config = dict(
    d_model=384,
    n_kv_head=12,
    norm='layernorm',
    norm_place='pre',
    init_std_qkv=0.0383,
    init_std_o=0.0,
    lr_mult_o=2.0,
    seq_len=1024,
)
MLP neurons of a small language model. Each row is named by its layer, matrix (up: input weights) and neuron, and shows model dimensions 256-383. Each number is 500 + 40 x the weight over its row's rms, rounded and kept within 0 to 999. Numbers have three digits each.
A block is one neuron, or neurons of one layer that tend to fire together. After each block is what it responds to, as a language model described it from the Wikipedia text at the highest values.

L6.up596:479557532525566424505521504517524520546518542529541548434467448467527521532505435462515548523480464476445448497428481448528524417486507473538435463531485466549499493539534525475568516477463463480472557519551541547492476501544502541482508562477490487438498525441519535499516537528492511518469486470483451468450457597477582550545489585477489535514536499465523457482446581498537522539488
L6.up767:507452481439500500460492533448594540456459521542492459488481496440494442510492470489540524545481512478520551473568596491532450470557497510438469498515493566550515517549489473477533496569410503523526505586430537563496470433487453535461477469485547480529469489506555490511462517415525469546459536429502448430546455572453536539578431426476486463575508481525494461485604536575512490469496
L6.up1437:554483586560507515511493551496532514539457466548546448486477504451441483530470457519480490506536464542476477569479456459508508474562494506477491497587458518535476487448534476466466437538428465483523487522481527497523451418487539517495443550481496500510559442503600481578545450506537447505453508526506501581489517516515510476507495492469568462542518472456394512489520528580478519595531
L6.up1459:446467572524520521488446493476480531517445508489476448496533475464536472518481473456504460517488526410479503449534510475468548530493462532511456472569510562525442475476490432491462422469560556520495457518504551513457473524524483446557550518492494506544497506477487460516540469488485460550454565469508473434479497527441435565524452479417531435529500523458472471407630517574473513505509
Description: Infobox field-label colons. Colons closing a "- Field:" label in infobox-style lists, such as Area code:, FIPS code:, Conservation status:; weaker on function words inside ordinary prose (on in based on, of, the) and on mid-word pieces.

L6.up167:529483548485480546526466490507485496525543551530531498577486484509466467519512547432524431501562537513560504547510502509491460539474495438534541509550544444483560361491420444509554570507488471505535493484506434501500565493529483542517476443514486497425578492584508496465453417592586509491539463510531605458489603491472436501571543498505562532507574459500509536522453457569559530443432
L6.up316:507464548519484514502556484549420573515510505478539522459544489444489544441433506530483499477514516447516486452465575502526505527546492494498422409504503491599486442470459422644515466486448493509566541512499529524519489461536504532523513491504515478507541464544524486482518495544523568493540438424522542439458508463426494445523536548493444482485564403516498442520484549554512544505558
L6.up455:445502524538500553473491510519412498501537485563562536537565486483568529640521481491517481500490474450440549519511541560517491513504502476506473407503493470443516491494418446549459502547563466521539453527482477548490511432511452473499412493472489517472526470547530520453526490512448514478527475484447546588479511535425489495508542480549535512596500535465476520514523498597528552487519
L6.up1478:492527512483465555480506527498484490429552506534513475557549489485555518477536465529496439447540532475543526520512545498508481521472562378533502476537521463540476492454465467568543519547508494535530516499552504463499585431483498535564513459493504470446497511465492558415489389507502548516530443577506485457473506557479413457519506519392506397532585457496478491481482488537539488483457
Description: Compound noun heads. Head nouns that end a multi-word noun phrase or name, after a modifier like radio, football or gas, such as station, team, Squadron, board.

L6.up579:448530435497433491448459499442498482605461480477535570475464481568470532485539480500521573463466541541519437531532503470558517490493552546547433509522441566461497572413506458544485474542511524514507535511483537478517579527554495502477517508540511575524558580582479531501489554447503438549550457569546540514506446439527428487506543490487499476521561521500483525593517503528516585515399
L6.up640:502553521551467426454514437561452440620514432505432564516508536516482466515483554523482443518482522520522523572473530477502421523497514534398524500505489495480459454475456522453474494488484521499534442457515468550594490494470487503480450542512561542514580566457490498533444525525511512477471462457469532602524539485541451534433498550561498448491512462543437568588494554517517522485480
L6.up790:498518450502511458485584440547473437568407529438467513487423495513499453471548495492448487542495567537440463524436528515483523502489478491526496455522493458501492577519442523553540584475441490515471487452441510491482426512438514503506499485449548495502609501500443531479490508451434498530544526603510456482552440447548518453508491516519539527547554518506472574534509427491518511471477
L6.up910:494496405541516537456468501463410403528495493526491469490497532507376500428521593505456513461527467476482516491462519432514466524475494526498513510468567496506484488443503518561510548480490495504466479468447542542448511495588483498459441550521498558486495508547529541518495514431520471499463460467493492487509500435541486476499450527495507426477533501473389582561535448539506535495467
Description: Abstract head nouns. Abstract nouns right after a determiner or possessive, often before "of", such as tenure, extent, role, career, or a History heading.

L3.up376:500514467506416512449486487476467510509437485506469504460542496483562449459508489555548473406449437514521556478550411419532503543519522542425548466476517547487514586533499500470480602567530552500493477491502501494449464520495530489464566565500570470531449514492433502512448486466452502525477451457557466508512456466573537465557434472438492524477555477510481460511480511519440514509609
L3.up722:443472484463546521548466566462463445511520531519478452485477457471575552482520505510540444491459460550519497560525538509482525572520484572477461522536542572473481528565570453490494500516471544518509436516475582481486521483503417534502580501484545480530467513495499514554459464472479529451512473546529494534519562497420457476558401561548448529490520490519515510532410529332458473499478
L3.up914:490557548488453461538538519488437456511603486471501560574535468536507521475495531499453487523575504417457521541473501475469480506547445543541500401489500461540490532498471502468427539508446433476521522465493519533564458455510456574507471472497526472464472535528481504538530485556507512506614523464559531502546469532482484452511391401486433475530552500527505482480424480462508533457435
L3.up1157:463480501521405523552504499464466477524490490502458516492495501508511453450545415503559518460487463537487553456486429499526566490510473533422566429488529475499522544535470506519463593531504494480565453442511511513484447453574518460508459539520547482530506554488438450495542452511492482450550453577493482518489525470475460501497458562472501479439515500502450469539456505511570552513585
Description: Wikipedia infobox and header fields. The invisible character in coordinate strings before the slash, plus field words in infoboxes and headings like born, birth, Density, life.

L8.up1144:473557436537507487494506539471469496527543511593579540544464503565525531505450461499467531448498496545490524484468482548503482481464498442494519475458516546632473478523434512488527522544452531511516453502576505550521431448516484507527468551445451493427458486441510449486468550474473458528456512474565570442551475522518435533536538519501528530500521494508538419501552503528517544534433
Description: Noun-phrase head words. Head nouns, or last word pieces, that finish a noun phrase before of, a comma or in, often media or publishing terms: broadcast, version, edition, station, Iss-ue.

L8.up990:465483465545521427438466470489506512505507492437493471495460498536521504528490422460533471600525454477525569528527490494532475435467540469454440422525466521484497509468487472423445536512494517506528542480574477495450478513504477558526511504445543501542428502471463506530491532538518512485388472538505496501550529444533497468536559516534435423490523523492406553516511459482554486455537
Description: Copulas and coordinate separators. Fires on the verb after existential "There" (There were, There's, There is) and on "is a/an" in opening definitions; also on the invisible character after coordinates, and on mid-word fragments.

L8.up361:429465504543489495525439492517486478445529463507500487551477582524527445502467528382586489549477513537520528543440559486537531515487474525547540465494503427485453455421495478516492492467493521524490536484450530537462491488538535519412551464520517554535466528505524538542469499465405519503468482536529492476519496493474569539528493467428536606503552508498510407493501494498451509471470
Description: Out, up and adverbs. Mostly out and up as verb particles or word-starts (peek out, drove out, outline, outcome, up to), plus -ly endings, only, longer, away.

L3.up25:462550522514463620521490486495542457428477534459533541492571447472504431557477531495504525520485508497497512486514472537508594447483436532466525432487551476506527498547489471543521446539451492458439500537528453518506523471540446448499489507525418508531495503525500519430528500539537459460459533527472438445594470509531574477514456514455384505545484539530461459519535500619506527504520
L3.up642:451610430486500526574456538475493489528582512442396532517593478489509496491475475495475548531575445502491508509514530576583512511538532493525515531559480465420494519485527499510545539394455574513474522478486533510562525440506504503481483459569422481510576484542522456504513537525497464490477537482469517475534532536533537543537483480500489495494522493443525423482523503562534462498491
L3.up991:481498495486500530517542477464505483473513527501473466476564414480394503465434451540429495517504475491499471547461471569551485523447479443432528545457535500476495544508489509494522512474511428475579495627514573508498465507485557454477516490472502520547566504570369537501508479516453478509438458547439513514498460539519482476483505481492544465528543472540498524634490516493491424478488
L3.up1443:416505492494414541472511452573516507548494539543531553484604491498454498569471498486546478502506446424475442499506394483523522525485531471434525528490475482515507499495573476474514490435513488499538503499493435530539485420539479454529480507491466505499509473503471473490509443595502555495501528515475531489513477483474522507466535444522405546512480521510492494555464514515467468434504
Description: Free and idiom heads. Mostly the word free in any sense (free of, free mod, free the suspects), plus phrase-forming words such as vice, secret, out, away, finished.

L3.up22:567489514494553463499476462546461444539494562474567459525534540480491464503521518488469473542506576466563429522461468528582419486419387491550481534495480535487463522573521521516486585570462492478561445490495515513494439510554475447442513476517497485476441554531455538486512535465495464494435535563543515448495465477506437421469477541451477486531472491530474483417474462538554516421537
L3.up361:521528580460471547443503439464479497522529505492491516549500419491516497537528493508485411569488474459552478468493477544541475541454399536527487494536500453463491463454536509521516567520462497493475426522511481475556460513548422544483490500501499443461464545478536520536494550621482480513468509522489489528497499590517556494504512496462454509474521422497540505510518544495482495510449
L3.up541:487581571518502509432489463471372474480477507557514490483504497457466582540501438538492471565422465519495512505504608463500470467523416546527513509543545473529486519517514530562467504513540485507552486496517487456473596509507555540540429469482486504489530502482493470505517497484495501486460431497486565599534481489600501535554475472521591498474467483498543560468541427480490545549576
L3.up733:458500535467505452488522488508476479497510455515568530511485529528478489472488535521540540511532508523422479431537461501543452508486539564495453536547535477530467483538545546494456491526501462483437554523536513530533441447510538512528488459508483526466474544571534518531475523538504486443437543485509511483510482485547504405438465507473495594514447495476517488478508476488488547453441
Description: Station nouns, heading words. Mainly "station" (radio, metro, rail), plus words opening Wikipedia section headings or infobox lines (career, Cast, Track, Medal, Preceded) and mid-name word pieces.